Part of a small language model's weights.
Architecture: RMSNorm before each block, learned positions, no biases in attention or MLP, tied embeddings.
Training: a variant of Adam for these matrices, 727M tokens, 5549 steps.
MLP neurons of a small language model. Each row is named by its layer, matrix (gate and up: input weights; down: output weights) and neuron, and shows model dimensions 16-207. Each number is 500 + 25 x the weight over its row's rms, rounded and kept within 0 to 999. Numbers have three digits each. A neuron's up and down rows have the sign that makes its largest values positive.
After each neuron's rows, "fires before" lists the tokens most often just after its 100 highest values on Wikipedia text that the model never trained on; "fires after" lists the tokens most often just before its 100 highest values on Wikipedia text that the model never trained on. A number after a token or word is its count.

L3.gate375:495520498489444488479507511501529496510497547500512543500532452532528440474531535498477500513530485484512476488508521499525467458514494552491544530532551549470504494569540474505545487483491519512482540520483470487508469504472507437508470505501480504526509524522522523463534518493470498497499482498464536499479489478498443507506500475533514537461500485507542481502474519492486511471455507477527491494527522462494476464518490492472523480493528509520479520532494517459514506498486515454467506454518485467500496461480514517506514485485494461533486499483510494510504540470503508503
L3.up375:476478523496456501498519490532552516512498522483500534452528496488471456431470541468507483526470470495507461490511493521532488463479503518514529531496501531484525465525530466527504510516483516521524505492462488471468488496493482444512488515492517499513487546490508506513512485489503522498482473525507515506490473491502502482464468469498514531470459522563511488506449515525468545479466529473539462498484489476495449479478504474522517472515507456526456524559523496468511557528499553448474476476470443466509515514522497532495486494483443525500499525487495478515513504490512516508
L3.down375:532504447488517519533495496461465486493513461513515511484500511509524439516503469499492455484518499532483517475484496510498515497542450513520447454482504493547520519516477514520504463486513474484483477494510552512479519514501491495481609509525503535532510493530540518529470502513492489499523532472489491494548484499481532507510516515509526492509504522446485500522528493527530483512516495494474515517477490518493499476501464493457496522480502476490500497472530514510499468488481438519511509520517505531505535488562493473493491482487530477532496453488499540471496491524484485460
fires before: "| " 71, "|" 12, "- " 4
fires after: "| " 46, "," 5, "." 5, ":" 4, "8" 4, "6" 4

L3.gate1002:543488525508492505527493496544531540517499477514493500491469485529466513480518531485523488502463518461496487523498481470524493520504493514523473490545513529510507520491493506493523505512529485500524529539504463489486563533486526476500485555511528504527497528469492510501558499499483530477452549492521481550488513485560488524502458483516473488500507456491509508457439533508535521490488511495498499517499457489468466482525538471517510462509479505503499488515499518429455524450470500501495498453530514464501534528453509519493492529497460518497464473493507493544484502477522534527
L3.up1002:529504497465466499525507473529512533508478507524464522494496467513469528480481482523547480509453472505446464484490470526549498471536516507480473501566495517498505488475459520505504514501489486529531560509474513507515525526519461501493518512500473535502499495501505487504546512551488534462522541486462449511460493497544446540524510524504498484497477465506482513462498491519508515533501529458498479468497475479502493517520502516466518516516482514523518459502514471495497487544482481454483533476498496437491522476485493486486523518491524487495486498499478516504436538442501522519
L3.down1002:528519480492518521533472485516476479506476497497477504495474480516461452510450450493542497513529449494480497499478477513474529480507471512497495508491494503494527469496470499489495505476482454517435527504492504549502463488504491507449588474498477489484533477506525507523469481526495483503507509494486485491495491538473514491516516537435514494534462529495507524525516484495504484499511507440506501498531520493526490484501467495463531521470516492520496482484537490536513460512501487463500483508473469494528509484484501448475523477511534466499517517477436510459490551483503447458
fires before: "| " 80, "|" 13
fires after: "| " 35, "." 15, "3" 7, "+" 5

L19.gate519:480533479515486508477510537489553475511494482494486513527466541485508478470526508491491517509450529472517478510481510460450500503483533533536505481484513491508497481460542490466564555501482481540498495499536478484517511460526518522493480480484531506548487520481488518501480522498479527496488503544504433492503484499529476464474533510522501495522495485473462520475523533487516532472528477494504495503545514556461519516482537481528510533518490553520504471534527507504469486523489510526515495492558522488491485523535482511469529490547553457479520509477474486461513475516517532509
L19.up519:490484500508508513510535489458508490562535543499510527505528526531507479532492483506505483551520486522461503502493496471531496490527528496427504509512507472527480542491483486512495524494484525523497520492495516530492530497445490521510508496526557513498452552485519508499508504484500429507524508486509491512515532471503455475457522489468535469536505485493527492527437466505524491502482457527516461527516482545520501509512453521499537489507474474507505519555552524509514492492509482510494463524521500517476506491536522465471531483512495513515493447495486491501488488480489508470
L19.down519:517580490463454496509486477472501533490467499512514532508511518501489411531500503523470462530514493506506549486474517474540547472502544508503490516456460481510518514485523527512510502508533484545530497472512501459500522488438528499518485490514493515522508549487474468534478513529565537529498501505508497501497451497489475514474523501503482530520542508492481507502474509489513459496527498483524538498522500457476537494467492515512545517497514498485519521489485486478521493475482500476530510508498515480479522464491496477446482494487545523491520468498523528493494525469471509497
fires before: "| " 28, "|---|---|---|---" 11, "- " 10, "The " 7, "|---|" 4, "|---|---" 4
fires after: "|" 45, "===" 18, "==" 11

L9.gate123:535473487503506476492497492497477517512470478449480543525479520483503495475472488479511517481541504521543484489490520468449477499460540476508529526537505499468488532485509478470456510493507469513503508509521494477476470476506520519498503511524498477536521502485530466520516504439493516503502504507507492530528529491521519483504498509495500496478473504531502506471495532504494552503493538496491464486499459546490543500469508511472511480499480483448511513515487514463559514550473545501493469532490556480516501529471524520525477531517467533456485540503512515465500522532487492515
L9.up123:522491499500473488516464474489484509512450532495480522514507514538460506487469516498473499502500491472511489495483506450481473477492530487485504490495505515464532501475519495537504491492507476509485533481548510486434516505530468454453504539518511475509471466499461466505534538484481514515521474508542519485489500496471508487494513495455495506455484521520540509490502511523505556514507496466540453491462461521481576482551442502460521480487496508482518490533472492494552476517528523530487487516506506498501497548485482510522471474499512484450477507508508493514487477490498517509
L9.down123:506455497486470518487510459524486517495508473530487468479519506452472474445430476484520484529508536448475532481529501547487485480517495517497455531480477501485472501488498509499436518534500542537470485504515525483528477470530477517480525488502520491490517502470530516519473519512523467496490520500508458486472484485498528502536516549502540485486552508508525474516507535523495489468490510489508499513473489503501519511521489526485544499510490513484537472521482461516539503475492495512506472481507447521496493499554518489545529532520537494471466467479507503480537523478515522521
fires before: "| " 29, "|" 20, "an " 5, "(" 5, "ar " 5, ")" 4
fires after: "| " 57, "the " 6, "sh" 4, "a " 4

L10.gate978:512494477506461507509509497513518513486498480497504554494455479507491462452520533477540538505495496497522481510497463491498523522504569541510508495496509474457446484496488490490505468525487532501505491488501502519508516486467514456503484554486503530544473489505540549501549531474491554470521443463516533534450502511498490524497477511518517483514493499489498504458509494529481483497492517557479534490488491552494517522496544533479496501519509487488498496537503480528518486498496529551464490491488512489481433541531516513516498494490470500440529539492534482479527473468528531543
L10.up978:487519507500508506474538459518529483502483492550426542516494475501493499505559489500504505512469558484520519498462455487504477503497532502489546511492498555494470495498509477487440512536499510530517490507523509508515541500487446494497493488498493526486513477485523510500550526493502566506520468491500534505497509479517487490540431483516510462507482461533494433499521522465509517467502471538503524460527521511515481520486558528475510484500479482457534485533479505532469522534469530479508448499477496480483444515498506504509527532542517504470497496504511493456497480476482494502
L10.down978:474482478499477474555536518517498498444482521505536501474477537523522507530491489523489517504522477486502486481520481509520518467492504564501473549478528509507515460490530488470469515486544504488486480516527508466500520519473472491530519510478467469472463465467503513512496495527502514477478542538460490500526487483478504527467467512471497489504469476482528537449494452494516492505466493514466551450481479487532436529420520487488507479496503502485526478475484501495524517505517490509496511484488483559539499507499507486505469527468497476539455529503495521546500510494540490512
fires before: "\n" 70, "\n\n" 10
fires after: "0 " 16, " " 15, "| " 13, "1 " 10, "2 " 5, "5 " 5

L19.gate597:481510505504480530512520492506495474529504515512491458525529506532484476436502515513502512465518472499516495485503497464490526522514506482518479519495529492476500500478495526444530542496488525517475508538507547510513527509498519455513492493488485496536472484463502490472516490528455523551472520457471489493505502509503524496428483524462565486526520462538473503498503460497502568518513506525497523511490505488499491479534499474458528511489481461509503537496508481479430531477498513507507515494517520499506533506503491501489506465460502533540502536471486461510525509494482545481
L19.up597:507492481523474472534534466508461534478496512471505507491528501499503516495473498477488505519494488518528481498501487502515491507530511502491515504496478484514449488514483522484480507487489498498502503479542457492490501491487530513497505530488476525487488498432508452526531525506481555466461501486527568517505475523500530521534492478529467501526514498467574506539514528521500487492495532522512507467485438562499473497505540533494519466477501492470456460539517501533520530530521499477493496519464477475483494530462526502552488483525456496451495491517515514494520505490480516556
L19.down597:517494523511509524453542501515474490553508473501497515502495505512512521469523475498525452475510504475501505492511536493498541531507502512510458510452497463404495471503486520485549490523487503551488491541462534490492496465491492478486542510479525505491502522522534526517455510490495482501489506467523542494484490522481537507478526483512510472534493438497488512523505511543486512483471475507508508481476484487485525492548512477483488488482551501479504488480504465465514494502539535530479567485516512495528468486484460513498492457470468478556496540502490510516465499532537455495
fires before: "0 " 31, "1 " 6, "(" 5, "0" 4, "2" 4
fires after: "0 " 21, "2 " 12, "1 " 11, "13" 7, "7 " 4

L3.gate26:528534465501469487510483513563536530551496475478491565503483528497525480508477500498531545538482511470536470440507503535511536483515537442480475471514512504505505507483489491476508494479497498455495486491506471452467517543505482489490508479491496518504485538533481518471515486503496485502467534532509510494461502493498502420478489494469486478485467509451484503532473464487487535509490495485494534509460477492500517534496524484482480495502506499465479504475521477493484530507445510504503497483486533531457504511497512478506516529522476511530538484534520500510487505454472510505
L3.up26:508524506474512451476478508486502490526514437495514487453478503521492496518468491547501538513538527479491472469467440521509508486490529468492471513575493472465549499486508511506464443520557495479513523480490518457476503500561540513483485523493497532551512482519482481478522483492500515517504524543431498558485528476542538490504474472475468480457481511474529503510510513465505518504495494495486529495535490522509518513554538487475504495513495524480488528481493497450505554490488498534512497506538506495509492486467499498461467490476452499510509491530515496490516481457517499485
L3.down26:500468520524498512464518511498462520436524559545476503492524518483475503542480460446559474516470497548528543526532538494495495517513508490507519529481447508532471492507486447493533561509440507477481453502512512529509497494475469522465539513486503498473480487479489484486479512488515526513489452521528476490499435486517484492520496559490525527517507439515508538482499521509486516534512486472480530490497515522497495517449460501489506520504498520475475506520512511531500454498491470471502489512498459525509522510503510513500533486524532484423506495518444516522491527492481502484
fires before: "| " 27, "|" 20, "; " 6, "of " 4
fires after: "| " 42, "L" 6, "Pal" 4, "Val" 4

L9.gate584:545467495532517500483471482485531508554506505492500539532510516495490457470498529487552522545465480449521491538466510494509475488501556499538505504516501484503540523510520504468514489494510509513481497512501497489547516515496469489545457502511501461528466505479495523510555500487472503474492478511512513491490518492495503526491510557468531549491523474504495517478526516522487508530471522507496512532471473495502483477525515473463458473496524491515489516475486487503570505492523533514479495486517488481507513524500477504499472537534477498485462507438488514475469479507540458585
L9.up584:505459472502564553550529481503513508520536529506493452502530469529497518494455521497519524511460553525505468465465516478494493475511502517492496499466472524517492502479472479501506515498497526496502511474529468517476528543505505492497486504473485530529535518480517516507485510522497538470496539489501519534487432524512520511500476515464508493504499495519514482546525490491500558501555550453551485515516527505487526499517511553475480508495512469542445537493545514511464515474490511489476484502496497487493505483487564503471558522508536495516517523492497540491527545452524488492
L9.down584:541466496500548536484519468503505503470494489470513485527470463474501502489474498513467502504447516510496475515474496473478499528485528518494526521485472500510529500497515500522554523491494520510493469475520463511506515486506514475512511489513521497508516502469550540510544460495494519484476515481523484515449450518549503493510526441484509564524486500504505491571537472486498506473504543493506508519498503512477579501470503550494510509514461496491468516490545520463504488484492477487487474506506533495493512509520539460493499532493553526493521476467554543472546478441490460499
fires before: "| " 33, "–" 18, "|" 6
fires after: "| " 29, "–" 23, "." 7, "6" 5, "," 4, "3" 4

L9.gate312:550528468492494468483537492464523500529519481519542505531491501506530474481529511463516525472557476517526516512456472496527459495472551562513498473499525478512522490466518496497521567493524494501489539514579507483541494525499517530525508517524542497507504498516499491482503521535494539505482514499503518477441500471512518509458505486563461460517473532502493482527530459514482466501509478505560498523469519509484526501479511513536506490488529494468459494526470500490486501511513534491527477532489506483500506482496534470469499499501526522474492502512500473483553522511472487503
L9.up312:475510533505480510488510528511501507542469501502450487495487474521471492497550498512498500459460521484528552479475457517527511492531474500460483475492477537508520517494546472473458529511554495485485485463480512522490480478499479561490515516504552562498510489520521461544499477498498542473482504501464498499497466482515502498504488515529452523538500524479530483537522489451526477475481499520525495448515469509470480479479439537466508486464512469490489478515514503492504451494526481468507487465482476488505509504511505463473519494487483506507531507505459511512508491492482511507
L9.down312:524536510517471524518525517496495525527477504510498546503483489492491502526563489481497492468477493468499535484497461503496500491555482474501506524473479520489502502505506420432502490468505467531447500464512514530509464459517453526491513500487503521511500510489500430508517482506523512479462523491504451505518488474481507486539485503492456513537493495478530481543477477492492493451492477513504493488520480502497499540503474479494483478503498525492491463509452479506506496496541461494471498470506520439508510504515463498491578507517452535501523513498462536538502529495488522512
fires before: "| " 31, "|" 22, "\n" 11
fires after: "| " 46, "|---|---|---|---" 6, "tr" 6, "L" 5, "|---|---" 4

L8.gate541:535514483522492496562525469490487486503494483511477506515472492484498493518522507510511489426504547481490457516483482464509445538465575535519472497523500495521497521470510478536484531492466505501491485512529509512513531484527508487498506487531561510530515503484511453500517474507492487503520489494483511504553459515509527482508447479519479512477541544492507541493489468536476529561493483489509485486535502550508519539537506441500477519504487453480478499491507502481497463477532503504491502540460485481516546484506486471482481478494497506471522466505504522480465492488492440516
L8.up541:479485468509470511472459492506492509509516546513510530545525556538505482516445522525496516558502443504527489497510495488494524481547477517503510498479508526559535532554513497499537489453469476505471520479501499460473528497512497494513473484455476524505527483466514514483504539510454507471476520498504446513484502507537501525483529504473544502497486486494460476502522443498491524466486468475529506515467497518493515467554517509499449482503478523519512493534537511501491484498488524508505496484466529512505497519500500472527471529505524461524511503498488505492481535515494492522
L8.down541:519517485542445471519515495447491482464504470528497503536508473515493492513530496507481480445507510514565484460504513468493466510509547542516477511506461522467465535463497447513487529478491514547497481497540489480495557487499512491527498502482571518528538501460517474507504486539486498513513493504462509505507485483472513481490487464546516477519518516499457547475506458493487539526502484490525499469529501547517517513509498450500517499492475464479487470491528490498515456508509512465487516518481481492480554522502480505491504485513515469488512479493496556485469543480483481482
fires before: "|" 18, "|---|" 17, "| " 17, "|---|---|---|---" 15, "|---|---|" 8, "(" 6
fires after: "\n" 42, "|---|---|---|---" 15, "|" 8